config.yaml
head_dim: 64
vocab_size: 2870
init_std_o: 0.0121
optimizer: "muon_variant"
lr_mult_o: 3.0
lr_mult_down: 1.5
MLP neurons of a small language model. Each row is named by its layer, matrix (gate and up: input weights) and neuron, and shows model dimensions 128-223. Each number is 200 + 40 x the weight over its row's rms, rounded and kept within 0 to 999. A neuron's up and down rows have the sign that makes its largest values positive.
After each neuron's rows, "fires after" lists the tokens most often just before its 100 highest values on Wikipedia text that the model never trained on. A number after a token or word is its count.

L2.gate608,213,165,220,237,183,162,144,174,181,194,178,204,228,252,233,108,172,253,206,242,209,167,193,229,215,192,196,193,233,192,194,222,214,194,251,188,242,202,203,233,213,204,141,224,277,141,206,205,259,157,179,155,165,274,158,267,252,211,200,168,170,51,224,260,243,223,231,199,157,236,198,217,190,188,178,186,177,155,250,223,133,139,145,209,211,208,143,182,205,152,178,225,120,218,135,177
L2.up608,250,238,128,216,203,159,188,251,210,225,229,195,218,191,159,212,257,306,218,243,272,138,180,176,253,191,151,255,269,160,189,264,191,83,232,218,171,248,192,205,230,151,203,204,223,168,245,204,169,207,187,174,214,178,163,174,243,218,234,193,158,219,200,185,221,190,201,279,275,121,224,248,146,144,213,208,162,171,219,224,185,119,183,265,220,243,161,106,221,89,247,238,177,236,220,204
fires after: "ro" 18, " De" 11, " co" 11, "o" 7, "e" 7, " O" 6

L2.gate372,233,193,239,201,165,212,250,168,259,173,259,150,241,168,192,180,157,197,172,172,245,241,258,204,218,258,182,116,229,196,162,219,207,196,145,226,146,180,298,193,222,227,208,191,170,195,209,162,227,273,173,284,228,174,218,213,170,200,187,185,164,264,247,179,224,254,185,92,242,216,238,223,205,182,162,205,227,243,246,304,165,251,213,190,182,147,238,211,160,225,199,247,185,237,128,243
L2.up372,179,179,263,171,234,199,227,268,170,194,266,209,160,152,135,290,250,203,243,145,166,197,193,227,227,222,220,164,252,222,173,221,188,221,194,260,274,241,195,189,198,197,157,121,211,188,211,245,272,288,121,194,152,160,201,243,205,177,154,241,215,167,206,176,262,187,242,236,168,219,184,177,195,176,131,245,258,187,165,253,252,164,169,164,187,204,175,155,212,214,200,173,226,198,204,164
fires after: " c" 22, " reg" 10, "C" 9, " s" 7, " W" 6, " C" 6

L2.gate169,176,226,167,140,202,206,184,177,157,139,201,150,207,208,163,249,255,212,175,149,278,231,158,252,143,147,233,276,227,195,154,154,200,230,213,212,155,185,180,244,153,240,147,220,252,193,163,209,250,314,196,260,170,206,256,184,255,236,129,218,247,156,163,273,230,201,250,266,140,206,186,119,237,205,225,194,193,151,225,129,246,220,188,174,182,265,145,195,114,158,178,173,112,153,130,204
L2.up169,182,154,199,152,183,205,188,180,203,210,191,216,264,190,275,227,185,234,190,220,150,212,205,180,216,184,220,221,230,200,211,191,225,151,190,223,189,122,224,191,169,144,227,178,190,166,228,187,232,189,153,286,132,200,111,225,207,139,132,177,237,120,189,188,322,185,224,148,218,152,241,191,214,279,182,222,207,208,209,194,235,127,201,131,121,177,192,141,211,145,214,219,132,219,232,224
fires after: "," 20, "." 15, "I" 9, " and" 5, " that" 5

L2.gate108,190,214,146,129,259,188,236,211,146,170,201,223,262,149,163,254,266,164,204,240,179,189,189,172,235,182,93,208,184,249,228,173,182,220,208,176,167,176,202,173,133,111,151,213,171,169,167,246,221,247,171,205,212,186,289,178,181,211,172,187,188,168,221,213,184,202,174,217,220,184,200,238,220,174,180,243,166,151,203,160,223,283,167,209,242,217,165,250,172,149,274,231,198,171,216,192
L2.up108,205,131,173,230,247,194,220,190,218,217,190,214,216,257,240,196,223,199,165,199,217,260,144,191,226,144,185,139,229,205,237,240,195,133,224,206,184,239,206,162,257,205,185,144,222,206,211,187,156,196,266,186,283,250,172,258,242,193,178,289,145,224,288,146,294,175,169,201,188,117,211,194,212,231,163,143,192,224,223,138,186,150,265,233,170,218,212,211,235,202,224,253,193,248,132,158
fires after: " re" 26, " trans" 10, " r" 7, "r" 6, "R" 6

L6.gate647,288,180,203,230,165,200,140,237,122,203,264,207,253,75,231,222,220,227,219,195,233,172,160,180,148,257,170,227,196,243,141,209,225,225,242,194,217,179,243,218,169,220,212,276,192,188,190,107,219,257,189,248,244,193,121,144,191,245,169,199,163,134,169,194,230,186,204,169,246,196,164,193,236,226,189,177,237,160,187,173,265,205,176,215,222,260,253,222,179,155,201,258,191,241,138,209
L6.up647,188,203,203,153,124,236,197,175,206,264,237,237,205,231,212,144,181,221,255,150,203,152,194,162,225,186,211,214,209,234,146,228,250,161,190,199,239,206,178,230,187,150,213,184,176,235,186,170,198,174,259,131,171,174,191,199,186,193,211,301,159,190,127,248,189,163,256,195,178,241,198,189,181,289,181,173,165,214,175,159,171,199,180,163,207,232,179,217,242,212,132,220,263,181,231,174
fires after: " |" 19, "," 12, "-" 8, ";" 6, " K" 5, " D" 5

L2.gate29,190,221,215,243,197,187,162,251,206,197,189,192,207,186,293,206,262,140,228,243,248,213,219,222,229,179,203,203,296,208,177,192,146,218,213,170,147,244,231,146,254,282,237,184,249,209,212,211,243,243,248,212,176,226,167,103,214,173,208,178,203,158,243,157,231,239,279,210,160,218,172,176,190,193,249,243,250,220,218,173,223,238,108,169,163,190,129,166,172,169,253,81,251,219,151,149
L2.up29,206,202,236,121,206,145,249,131,199,188,247,142,155,264,113,188,231,212,215,225,142,159,186,184,157,215,233,156,227,271,229,182,177,164,185,240,202,222,136,174,259,270,191,172,264,202,262,230,252,248,190,163,182,217,249,229,181,294,144,208,152,155,215,157,196,163,273,183,181,224,275,248,278,200,255,231,194,176,205,202,232,249,190,150,193,122,170,184,239,196,183,229,201,219,233,245
fires after: " C" 61, "C" 10, " M" 6, " m" 4, "ou" 4

L2.gate40,239,178,215,174,216,214,139,146,268,193,225,174,249,180,216,166,196,138,200,262,223,215,134,305,174,221,245,207,200,201,109,216,200,187,288,212,160,102,158,146,162,192,166,340,207,165,151,190,244,190,222,200,204,241,186,256,288,212,148,217,188,208,153,200,124,193,198,125,283,244,173,231,188,214,220,217,162,177,178,226,172,235,192,238,171,229,165,174,156,168,157,147,131,170,153,211
L2.up40,192,182,283,183,132,248,201,156,209,220,208,190,220,157,208,137,173,190,193,259,190,165,180,224,144,175,262,147,186,183,189,167,222,199,243,178,147,173,147,264,246,234,244,255,155,211,128,200,171,274,144,246,223,220,218,191,151,160,160,206,131,205,268,137,198,207,146,162,198,204,130,204,138,191,179,209,235,232,182,191,212,117,190,261,102,139,211,215,204,201,219,147,200,141,275,240
fires after: " M" 27, " A" 13, " V" 7, "A" 6, " c" 4, " N" 4

L2.gate114,256,185,220,240,170,202,255,209,280,214,215,295,187,173,259,273,225,226,161,152,167,207,148,166,224,277,209,201,193,204,220,209,253,214,192,203,251,163,164,188,204,223,194,151,124,169,192,110,252,207,181,224,203,203,212,271,211,251,213,235,256,188,198,194,169,262,211,237,158,175,250,224,190,255,207,191,214,228,195,225,152,200,250,195,217,181,177,146,243,239,194,193,237,206,176,241
L2.up114,105,201,267,193,230,197,212,204,164,134,279,195,189,168,223,132,220,221,188,172,226,167,279,216,183,200,237,185,229,156,246,151,234,138,290,138,206,228,139,181,231,173,164,184,167,205,216,191,205,177,239,235,176,211,213,228,177,133,274,208,201,233,181,183,217,182,177,189,144,187,177,201,211,228,322,182,229,197,248,183,126,215,210,247,164,217,185,179,193,211,110,176,210,185,188,171
fires after: " m" 22, "un" 11, " c" 10, " met" 8, " M" 8, "ax" 7

L2.gate334,183,202,188,186,224,258,175,251,228,253,170,165,247,255,134,185,156,204,202,193,129,237,99,174,100,172,208,235,240,149,116,244,170,202,145,186,223,179,135,128,168,269,198,199,222,198,261,163,232,214,213,248,193,168,219,183,188,257,223,202,288,171,213,237,230,188,161,219,166,209,168,220,198,271,158,304,206,177,172,134,206,120,262,238,196,176,171,256,144,194,222,247,239,200,260,266
L2.up334,163,228,181,150,215,184,177,268,194,173,140,256,264,133,122,146,196,209,225,187,174,208,212,193,194,253,167,238,207,237,246,266,170,162,197,245,236,276,174,194,252,166,224,226,214,207,192,173,118,159,178,165,159,137,221,228,191,157,188,239,184,189,151,129,208,210,245,226,207,193,232,194,241,199,173,167,175,184,247,201,171,247,193,199,188,125,199,229,207,187,219,207,238,182,185,205
fires after: " F" 21, " S" 9, " f" 9, " Sec" 6, " the" 6, " a" 6

L2.gate594,207,224,257,187,183,301,111,211,110,245,209,153,153,266,212,134,132,219,172,200,191,219,201,251,194,188,131,204,268,175,239,273,197,124,213,225,196,191,212,250,190,187,212,257,175,230,219,222,223,203,221,218,249,199,183,193,182,254,178,240,255,214,168,203,228,293,196,160,232,278,169,222,258,276,180,200,225,210,183,209,219,204,149,146,125,184,204,248,163,255,214,187,247,247,182,255
L2.up594,216,231,176,237,195,223,235,250,248,206,202,132,212,159,235,304,178,202,246,248,249,167,149,240,205,215,246,199,237,202,154,210,180,263,204,250,213,190,163,253,159,216,138,192,298,158,168,228,216,201,123,259,150,224,272,207,203,208,195,198,137,230,129,226,157,171,210,241,206,194,213,183,255,221,188,242,139,172,166,219,192,163,210,147,207,211,194,152,191,176,207,166,264,183,242,218
fires after: " A" 24, " M" 17, "stit" 14, " a" 8, " An" 6, " co" 5

L2.gate393,200,135,150,145,221,286,154,199,257,212,189,154,234,204,183,203,177,145,227,160,249,207,208,217,241,199,249,255,219,214,154,100,104,257,218,223,182,201,211,200,175,160,225,187,166,151,239,209,147,167,277,174,234,231,171,202,196,238,297,200,193,177,153,156,219,143,212,267,225,199,142,169,147,163,237,205,193,232,164,205,182,204,117,277,224,300,164,202,192,156,141,150,178,175,219,217
L2.up393,196,144,153,135,142,260,173,150,234,166,183,148,142,229,198,214,196,183,236,203,219,117,176,205,267,196,208,203,271,236,157,260,173,185,210,184,240,218,231,191,142,259,215,179,145,193,245,229,141,206,224,139,182,254,228,179,304,102,147,213,163,159,149,175,200,287,293,175,208,246,206,196,230,171,169,220,224,145,201,206,137,202,185,229,241,172,135,285,195,167,180,123,208,205,217,236
fires after: " K" 38, " |" 9, "th" 6, "aly" 6, "k" 5, "ay" 4

L2.gate489,178,186,204,232,188,224,196,249,191,230,205,174,175,259,229,143,258,187,199,206,185,130,196,133,193,193,202,193,200,196,225,108,195,217,215,120,206,195,173,222,227,215,141,171,143,216,174,195,168,198,198,192,237,143,241,248,141,138,228,195,181,136,193,173,230,233,211,183,210,234,173,210,165,151,132,159,179,237,283,220,112,175,166,258,255,178,166,160,174,252,197,251,200,263,226,234
L2.up489,138,183,187,173,192,223,252,126,284,108,252,215,179,135,242,230,138,181,234,164,222,192,208,198,228,188,223,181,177,188,255,197,271,191,101,202,279,195,223,129,234,251,208,255,154,231,177,205,203,256,152,174,222,216,128,271,263,199,220,198,242,294,270,169,259,174,230,125,170,227,160,222,188,172,176,251,189,122,205,209,242,175,189,190,203,206,149,173,165,178,198,198,252,171,261,125
fires after: "m" 30, " O" 11, " K" 8, " ne" 7, " He" 6

L2.gate671,186,252,187,199,178,176,144,280,180,240,269,222,221,177,136,226,231,229,277,172,206,238,194,193,176,133,163,222,169,194,186,144,213,166,175,288,188,245,224,104,197,171,211,103,151,168,164,140,205,135,199,183,171,226,200,172,238,186,224,210,207,197,197,184,136,242,204,178,241,229,249,246,217,254,184,205,218,253,152,146,317,166,200,270,170,170,180,163,192,195,247,208,286,165,230,179
L2.up671,262,172,145,231,221,217,262,170,217,198,207,262,283,143,174,129,207,218,188,157,210,236,280,268,193,230,162,174,236,146,175,213,246,181,241,140,151,139,223,193,227,226,189,187,210,230,138,227,200,194,134,162,229,240,143,264,236,167,209,178,222,212,142,130,223,198,113,222,211,121,264,178,226,222,291,130,249,236,211,248,179,236,212,165,172,208,226,220,236,173,196,186,221,191,232,161
fires after: " M" 19, " ex" 10, " m" 9, " e" 7, " V" 7, " U" 7

L6.gate351,227,226,233,247,164,128,172,241,177,214,180,298,229,172,175,257,218,196,168,177,196,230,192,259,226,181,159,160,118,197,183,141,208,190,208,193,198,199,205,127,195,179,166,250,248,176,198,162,260,176,251,201,196,159,156,260,178,199,202,171,287,224,167,162,258,207,194,237,168,239,221,160,233,209,155,206,244,218,209,205,150,289,145,244,140,145,224,223,230,203,232,209,239,244,161,186
L6.up351,165,179,173,140,171,239,169,160,220,153,180,231,164,228,206,221,204,147,229,186,169,161,191,266,195,180,203,221,190,127,237,172,164,178,193,194,249,168,200,215,235,205,189,190,267,178,150,129,150,152,209,133,227,268,160,272,192,173,176,188,199,166,138,125,161,193,258,203,235,149,261,158,242,174,264,195,182,232,156,247,219,215,227,240,176,210,174,158,202,340,204,235,163,145,229,138
fires after: " " 58, " V" 15, " the" 6, " S" 4

L2.gate390,223,170,216,219,200,176,180,189,277,185,142,175,218,214,158,209,175,184,172,138,301,273,265,209,114,222,179,150,222,163,162,233,168,175,161,151,211,235,145,187,250,208,149,226,197,227,192,255,281,227,159,240,247,156,197,231,203,180,183,157,150,236,246,181,240,182,165,172,202,120,215,139,223,171,235,192,122,234,268,235,181,253,176,230,175,150,236,244,168,242,209,200,184,257,154,165
L2.up390,216,218,230,140,255,178,260,222,241,238,287,177,200,187,194,200,178,139,142,207,183,233,152,202,168,234,136,158,248,124,141,226,142,253,98,201,246,178,163,210,112,245,186,196,222,220,148,154,143,258,108,212,165,226,251,235,211,191,163,107,199,243,199,275,220,187,275,142,213,170,166,162,255,191,263,209,242,157,265,155,202,255,253,156,185,198,248,174,178,157,259,212,209,219,137,212
fires after: " m" 27, " v" 7, " p" 6, " M" 6, "M" 6